config = dict(
    n_layer=11,
    d_model=384,
    n_head=6,
    n_kv_head=1,
    head_dim=96,
    d_mlp=1536,
    vocab_size=32000,
    activation='gelu',
    norm='layernorm',
    norm_place='pre',
    norm_eps=1e-06,
    positions='rope',
    rope_base=10000.0,
    rope_fraction=0.25,
    qk_norm=False,
    attn_scale=0.102,
    bias='all',
    tie_embeddings=False,
    parallel_block=True,
    init='uniform',
    init_std_qkv=0.0373,
    init_std_o=0.0065,
    init_std_up=0.0373,
    init_std_down=0.00398,
    optimizer='adamw',
    lr=0.00114,
    beta1=0.95,
    beta2=0.99,
    weight_decay=0.12,
    lr_head=0.00684,
    grad_clip=1.0,
    warmup_steps=226,
    schedule='wsd',
    decay_fraction=0.931,
    decay_shape='linear',
    final_lr_fraction=0.05,
    batch_tokens=131072,
    seq_len=1024,
    doc_mask=True,
    train_tokens=751900000,
    steps=5737,
    dataset='wikipedia_en',
)
MLP neurons of a small language model. Each row is named by its layer, matrix (up: input weights; down: output weights) and neuron, and shows model dimensions 128-223. Each number is 50 + 15 x the weight over its row's rms, rounded and kept within 0 to 99.
After each neuron's rows, "fires on" lists the tokens most often at its 100 highest values on Wikipedia text that the model never trained on.

L8.up617:29 63 60 47 49 75 30 55 82 58 54 65 59 31 28 41 35 65 52 50 30 37 51 38 36 37 56 51 83 15 42 66 69 56 59 64 70 70 57 18 45 34 66 62 57 01 35 51 35 19 45 44 53 59 48 59 50 53 62 17 49 53 73 39 68 46 40 24 59 59 57 49 37 71 41 63 42 62 70 50 68 50 35 41 54 59 49 63 59 43 57 33 44 36 39 40
L8.down617:71 48 47 59 59 47 52 43 51 64 52 54 46 64 54 56 65 62 70 11 49 34 58 56 60 33 60 36 63 39 49 37 62 48 43 62 45 44 46 29 44 23 47 61 66 29 50 65 54 63 52 33 47 33 46 49 44 70 52 52 62 61 39 25 60 60 43 50 43 45 36 45 38 43 49 40 54 42 62 73 45 30 12 31 50 43 67 52 44 62 73 62 25 69 33 40
fires on: " |", " (", " \"", "\n"

L5.up1137:82 54 56 66 45 44 60 47 74 38 59 68 19 64 47 50 69 62 39 44 52 41 61 49 29 27 56 43 53 09 46 50 48 32 50 61 55 49 57 40 73 41 62 56 43 62 38 57 66 36 32 34 47 30 65 69 58 40 68 47 31 34 40 41 28 58 54 48 21 56 56 52 54 26 60 31 36 26 51 32 55 60 39 52 33 53 47 46 35 46 53 27 67 50 45 61
L5.down1137:59 67 51 41 33 35 47 42 42 62 59 33 53 53 47 65 34 51 41 74 38 53 42 56 51 47 56 47 42 33 72 53 31 65 48 74 63 50 86 65 39 30 52 75 62 62 34 30 26 29 90 34 52 29 75 52 42 37 36 68 40 41 69 53 35 46 15 25 40 65 45 55 59 50 48 25 44 19 53 45 42 65 38 63 87 57 65 65 55 51 82 37 59 32 30 56
fires on: " as", " of", "."

L5.up854:67 49 65 50 37 58 93 50 59 51 50 47 35 83 44 46 48 29 31 57 49 26 74 58 75 58 39 47 63 58 17 19 35 43 73 65 70 47 69 39 84 58 32 30 54 46 40 47 18 64 61 60 39 58 48 30 43 30 70 44 47 66 44 80 61 49 64 49 39 65 40 37 64 41 40 60 62 78 72 32 50 34 45 42 55 61 40 48 64 44 53 61 01 69 28 39
L5.down854:25 40 45 72 21 56 24 32 50 43 55 66 56 24 24 46 40 39 51 60 50 50 66 40 87 39 76 47 39 70 52 40 41 56 57 42 58 65 36 27 50 51 80 82 52 58 46 58 57 63 55 38 39 68 69 37 67 51 41 80 61 36 37 54 35 17 51 55 63 51 42 73 58 41 64 45 65 41 44 71 26 54 79 39 59 80 37 47 56 69 44 55 55 43 59 61
fires on: "\"", " and", " |", ".", " with", ")"

L6.up1093:54 60 66 58 65 57 54 65 58 38 31 72 40 54 32 58 89 48 35 91 37 45 58 69 75 63 38 22 44 50 53 38 70 49 27 50 61 63 60 60 96 66 64 47 57 50 57 27 54 31 35 31 50 32 67 63 73 52 42 34 49 59 63 55 28 55 64 55 52 32 31 49 35 83 64 36 47 56 42 56 60 12 45 37 27 21 71 50 53 25 47 29 45 50 63 46
L6.down1093:18 33 44 37 68 64 46 63 59 70 60 51 58 58 44 33 46 51 34 54 56 60 89 45 32 38 54 22 31 50 72 43 41 47 55 46 54 43 50 47 70 54 32 71 49 65 81 44 52 67 53 43 35 65 78 57 65 59 61 31 46 45 38 65 58 53 60 50 40 65 44 39 67 63 43 50 26 37 53 57 45 46 53 46 37 44 57 40 13 23 39 42 45 60 51 47
fires on: "th", " a", " an", "a", " first"

L6.up77:59 47 33 45 51 48 39 60 47 46 83 54 56 55 29 68 65 40 48 70 45 42 57 53 61 48 32 43 24 39 30 31 76 39 46 44 62 57 41 77 71 64 54 41 64 51 55 57 31 44 58 45 46 18 60 30 60 67 54 56 48 71 54 63 39 68 37 38 36 28 61 85 46 72 53 27 53 67 68 63 52 54 32 52 25 53 64 37 36 59 70 71 44 34 38 61
L6.down77:46 35 37 47 70 31 39 30 60 42 46 62 70 84 44 66 63 73 46 32 50 32 25 44 24 49 45 35 72 51 72 60 69 49 58 25 48 77 29 27 00 38 49 63 28 65 45 72 80 71 41 67 27 37 49 34 70 41 52 55 53 39 09 55 67 44 52 35 46 70 34 31 40 48 33 45 70 32 53 56 72 56 32 63 64 58 57 50 46 63 56 43 49 34 48 62
fires on: ",", " and", " as", "-", " ", "ly"

L8.up1497:88 63 52 58 52 08 57 93 41 65 41 54 55 35 61 40 35 42 55 66 45 26 39 28 59 72 40 06 26 47 38 65 34 50 64 49 54 35 67 90 62 54 38 50 61 47 65 44 53 29 15 23 63 74 46 50 51 62 70 43 55 29 32 64 69 28 35 21 35 51 52 71 73 22 40 40 44 52 41 62 55 56 51 73 49 44 46 47 30 53 64 72 26 75 36 57
L8.down1497:24 43 60 68 39 49 52 43 44 47 47 57 52 72 58 35 32 27 33 46 55 62 56 68 72 44 81 61 53 57 35 60 51 23 29 64 51 60 69 48 44 56 58 50 36 46 51 46 39 51 57 60 43 49 62 30 36 31 71 50 27 55 46 54 44 37 35 63 19 44 60 41 52 63 52 81 28 35 69 53 76 61 63 30 40 53 63 74 44 69 48 38 72 77 49 63
fires on: " and", ";", " the"

L6.up1392:39 66 31 57 59 55 56 48 58 34 61 64 49 35 21 39 41 67 22 44 32 51 51 64 68 58 20 47 29 42 41 42 68 44 70 37 52 59 53 47 44 78 83 60 53 36 00 37 60 38 79 32 40 55 81 58 67 52 55 47 38 59 61 56 50 42 64 21 21 43 44 57 63 57 29 38 57 49 62 44 63 42 33 29 37 20 71 44 54 18 48 36 26 40 42 42
L6.down1392:51 46 36 35 40 56 49 31 42 77 64 46 56 54 72 61 69 52 62 49 61 55 61 73 53 44 61 50 64 44 21 55 75 28 62 41 75 39 71 61 47 51 40 35 58 58 44 45 37 44 59 13 30 40 60 50 52 47 59 69 11 38 43 52 60 52 62 54 62 34 27 58 70 68 52 60 72 44 44 45 53 16 36 91 44 51 60 34 16 51 63 45 54 45 49 66
fires on: " |", "===", "==", " ("

L8.up564:62 52 56 65 73 41 66 41 64 36 57 67 49 51 56 58 54 56 43 44 43 53 66 60 44 50 52 56 35 51 39 58 42 38 81 41 47 41 48 47 45 60 76 57 56 67 55 65 62 27 69 41 40 24 30 60 45 26 84 52 58 54 60 64 59 45 42 72 41 48 47 31 43 28 15 53 27 59 65 15 37 55 29 47 36 59 60 54 17 48 36 22 47 51 23 78
L8.down564:21 58 65 75 30 64 52 30 43 72 33 47 46 38 51 52 43 45 37 45 68 37 37 45 47 44 49 69 61 78 55 50 43 64 20 45 76 44 57 43 60 47 64 36 45 55 47 65 21 56 58 34 42 58 70 71 39 45 41 57 59 53 59 48 61 56 67 28 86 39 67 39 66 29 52 42 61 38 49 64 55 43 53 40 63 30 57 66 70 28 52 62 67 31 47 38
fires on: "-", ".", "/"

L7.up1240:51 68 32 45 63 41 52 45 48 60 61 63 55 29 28 45 58 53 56 58 53 40 58 70 55 62 31 57 47 16 76 59 62 54 48 74 59 56 51 75 54 59 62 56 27 56 55 67 43 71 69 37 78 50 60 62 63 41 54 45 29 30 33 69 46 52 51 56 41 48 47 64 43 54 71 42 57 36 54 59 50 39 29 63 49 42 43 44 68 62 40 70 39 37 68 50
L7.down1240:57 39 48 32 73 39 50 38 52 62 35 23 93 25 47 37 54 66 75 76 23 45 29 25 43 49 76 36 42 51 64 36 69 41 72 40 45 51 53 32 42 35 52 43 52 26 73 64 55 41 55 59 27 38 48 57 58 54 25 49 61 60 54 48 70 53 18 53 62 61 45 68 37 59 45 56 72 53 68 29 55 72 53 24 56 36 47 45 49 48 34 57 47 58 58 30
fires on: " and", ","

L8.up1424:70 53 49 73 46 33 39 34 52 53 40 81 41 60 29 29 67 41 49 29 59 36 47 52 28 69 46 74 12 57 46 81 65 60 66 48 63 43 33 21 77 39 57 47 29 32 35 32 31 38 18 73 61 51 51 29 76 43 63 20 60 43 54 17 45 32 64 74 58 49 63 40 48 45 54 68 49 62 49 37 20 39 45 84 27 70 50 72 59 57 48 66 29 44 67 38
L8.down1424:52 36 48 35 59 63 48 49 36 73 26 53 73 73 27 59 65 43 33 48 50 31 36 42 52 40 57 66 69 13 35 38 39 35 41 22 59 41 49 52 51 49 63 64 35 39 54 62 54 49 32 52 45 53 78 47 57 43 55 58 52 50 32 55 75 39 51 28 63 47 68 52 50 54 57 60 76 22 31 64 25 55 75 57 55 48 49 38 31 64 61 37 27 75 36 41
fires on: " |", " MS", " +", ";", "|"

L5.up1046:46 55 20 67 88 26 34 80 45 50 55 48 10 42 54 52 34 41 62 71 55 50 22 57 50 60 42 50 70 16 51 36 48 35 69 61 49 64 51 55 59 76 72 35 73 56 53 52 58 37 39 35 49 40 47 79 21 43 45 35 70 13 57 47 50 78 77 37 42 46 52 84 71 45 53 48 60 16 35 47 58 49 32 47 63 40 54 62 48 31 77 64 52 18 55 46
L5.down1046:46 42 59 26 59 72 33 59 46 62 17 52 40 54 50 45 61 67 27 23 66 65 64 47 48 63 53 54 89 53 60 67 51 48 16 52 52 70 78 44 54 56 54 65 37 55 40 41 82 73 29 46 27 45 59 37 62 66 12 57 41 33 43 35 64 47 65 26 60 61 41 12 61 49 31 49 49 37 80 56 56 42 55 79 59 68 51 17 61 53 52 46 33 60 15 57
fires on: ",", "born", " for", "\",", "ly"

L8.up901:31 42 53 73 80 34 59 65 38 75 60 82 74 30 67 67 46 27 76 63 39 65 33 65 58 76 41 23 52 56 47 62 76 40 50 60 45 39 61 70 58 54 57 51 38 29 53 32 40 37 64 32 52 77 49 60 66 74 63 22 44 57 61 50 43 40 46 36 39 56 39 65 67 48 41 50 35 33 37 65 28 60 35 76 48 44 55 39 44 18 52 59 44 46 80 52
L8.down901:64 45 40 27 73 48 51 63 63 54 69 61 47 29 43 63 42 29 47 37 56 20 39 38 36 47 56 37 50 51 52 18 51 32 44 64 61 57 64 32 53 70 40 12 49 81 86 74 48 42 77 41 17 45 31 68 68 50 33 46 49 49 92 58 72 64 70 39 35 42 56 52 46 57 63 26 50 78 36 53 20 46 24 63 38 58 24 75 38 36 60 73 50 41 54 46
fires on: " an", " \"", " as", "'", " “", " ("

L8.up504:49 67 29 48 43 46 94 75 35 40 51 68 57 48 67 24 62 61 38 40 61 63 37 53 59 31 52 62 44 39 73 52 62 49 66 41 60 35 59 52 48 60 65 41 25 59 77 38 36 52 63 41 47 38 50 33 35 80 81 50 62 33 46 72 26 37 57 56 66 46 34 60 31 34 37 72 44 52 60 27 33 44 41 69 30 40 52 57 34 26 72 34 65 61 47 71
L8.down504:62 44 63 29 19 17 21 39 12 78 44 59 28 54 43 36 31 80 47 42 63 42 79 59 55 68 44 84 55 56 42 47 59 42 49 43 46 60 46 62 46 65 30 39 61 37 34 52 43 54 95 44 43 62 36 79 62 67 51 60 51 45 57 56 41 73 54 47 53 30 42 56 39 35 34 38 33 42 52 61 59 44 51 50 45 36 60 67 59 32 58 59 49 38 36 56
fires on: " ", ".", "-", ",", " a", "A"

L8.up920:44 35 47 51 58 46 26 68 33 77 58 75 34 34 63 63 56 44 18 41 35 36 47 42 69 80 63 31 58 69 61 54 67 25 62 63 62 25 38 51 59 52 55 49 55 53 53 71 67 58 28 50 59 49 58 87 49 65 49 26 47 95 21 50 41 64 59 58 50 51 39 47 73 45 69 41 44 50 32 54 75 62 33 44 35 56 50 65 56 31 50 54 49 42 68 57
L8.down920:60 46 53 37 50 68 25 36 74 39 77 34 66 38 49 19 17 38 51 60 66 63 57 40 44 44 58 34 50 52 60 24 38 47 36 44 43 60 68 56 76 38 27 41 59 57 76 43 50 37 59 39 44 53 43 32 60 59 17 63 48 51 78 61 75 62 32 54 52 82 78 51 53 48 36 76 46 45 64 59 14 66 54 65 45 84 43 50 34 43 44 48 24 52 35 36
fires on: " an"

L7.up632:58 24 54 44 49 40 62 74 63 27 31 80 61 48 25 48 56 52 63 45 68 54 55 50 55 67 31 59 27 57 46 35 53 61 98 51 55 55 25 63 84 56 75 51 59 53 49 73 65 31 43 41 45 82 65 33 44 32 56 26 38 35 53 46 22 32 42 36 54 67 57 31 61 40 44 46 50 40 55 55 55 32 22 54 39 44 47 37 40 74 43 90 40 38 39 40
L7.down632:56 40 61 62 28 41 51 67 39 73 40 78 65 61 18 65 33 56 60 41 64 43 58 59 72 33 62 48 50 56 60 46 41 31 93 47 43 77 23 19 58 34 62 39 17 59 31 55 71 55 44 55 71 35 38 43 44 45 52 62 24 25 43 28 51 72 77 47 56 48 56 00 67 46 88 61 59 37 66 61 39 37 62 13 67 53 30 62 56 63 45 54 50 46 37 64
fires on: " and", " |", ";", " in", " under", "in"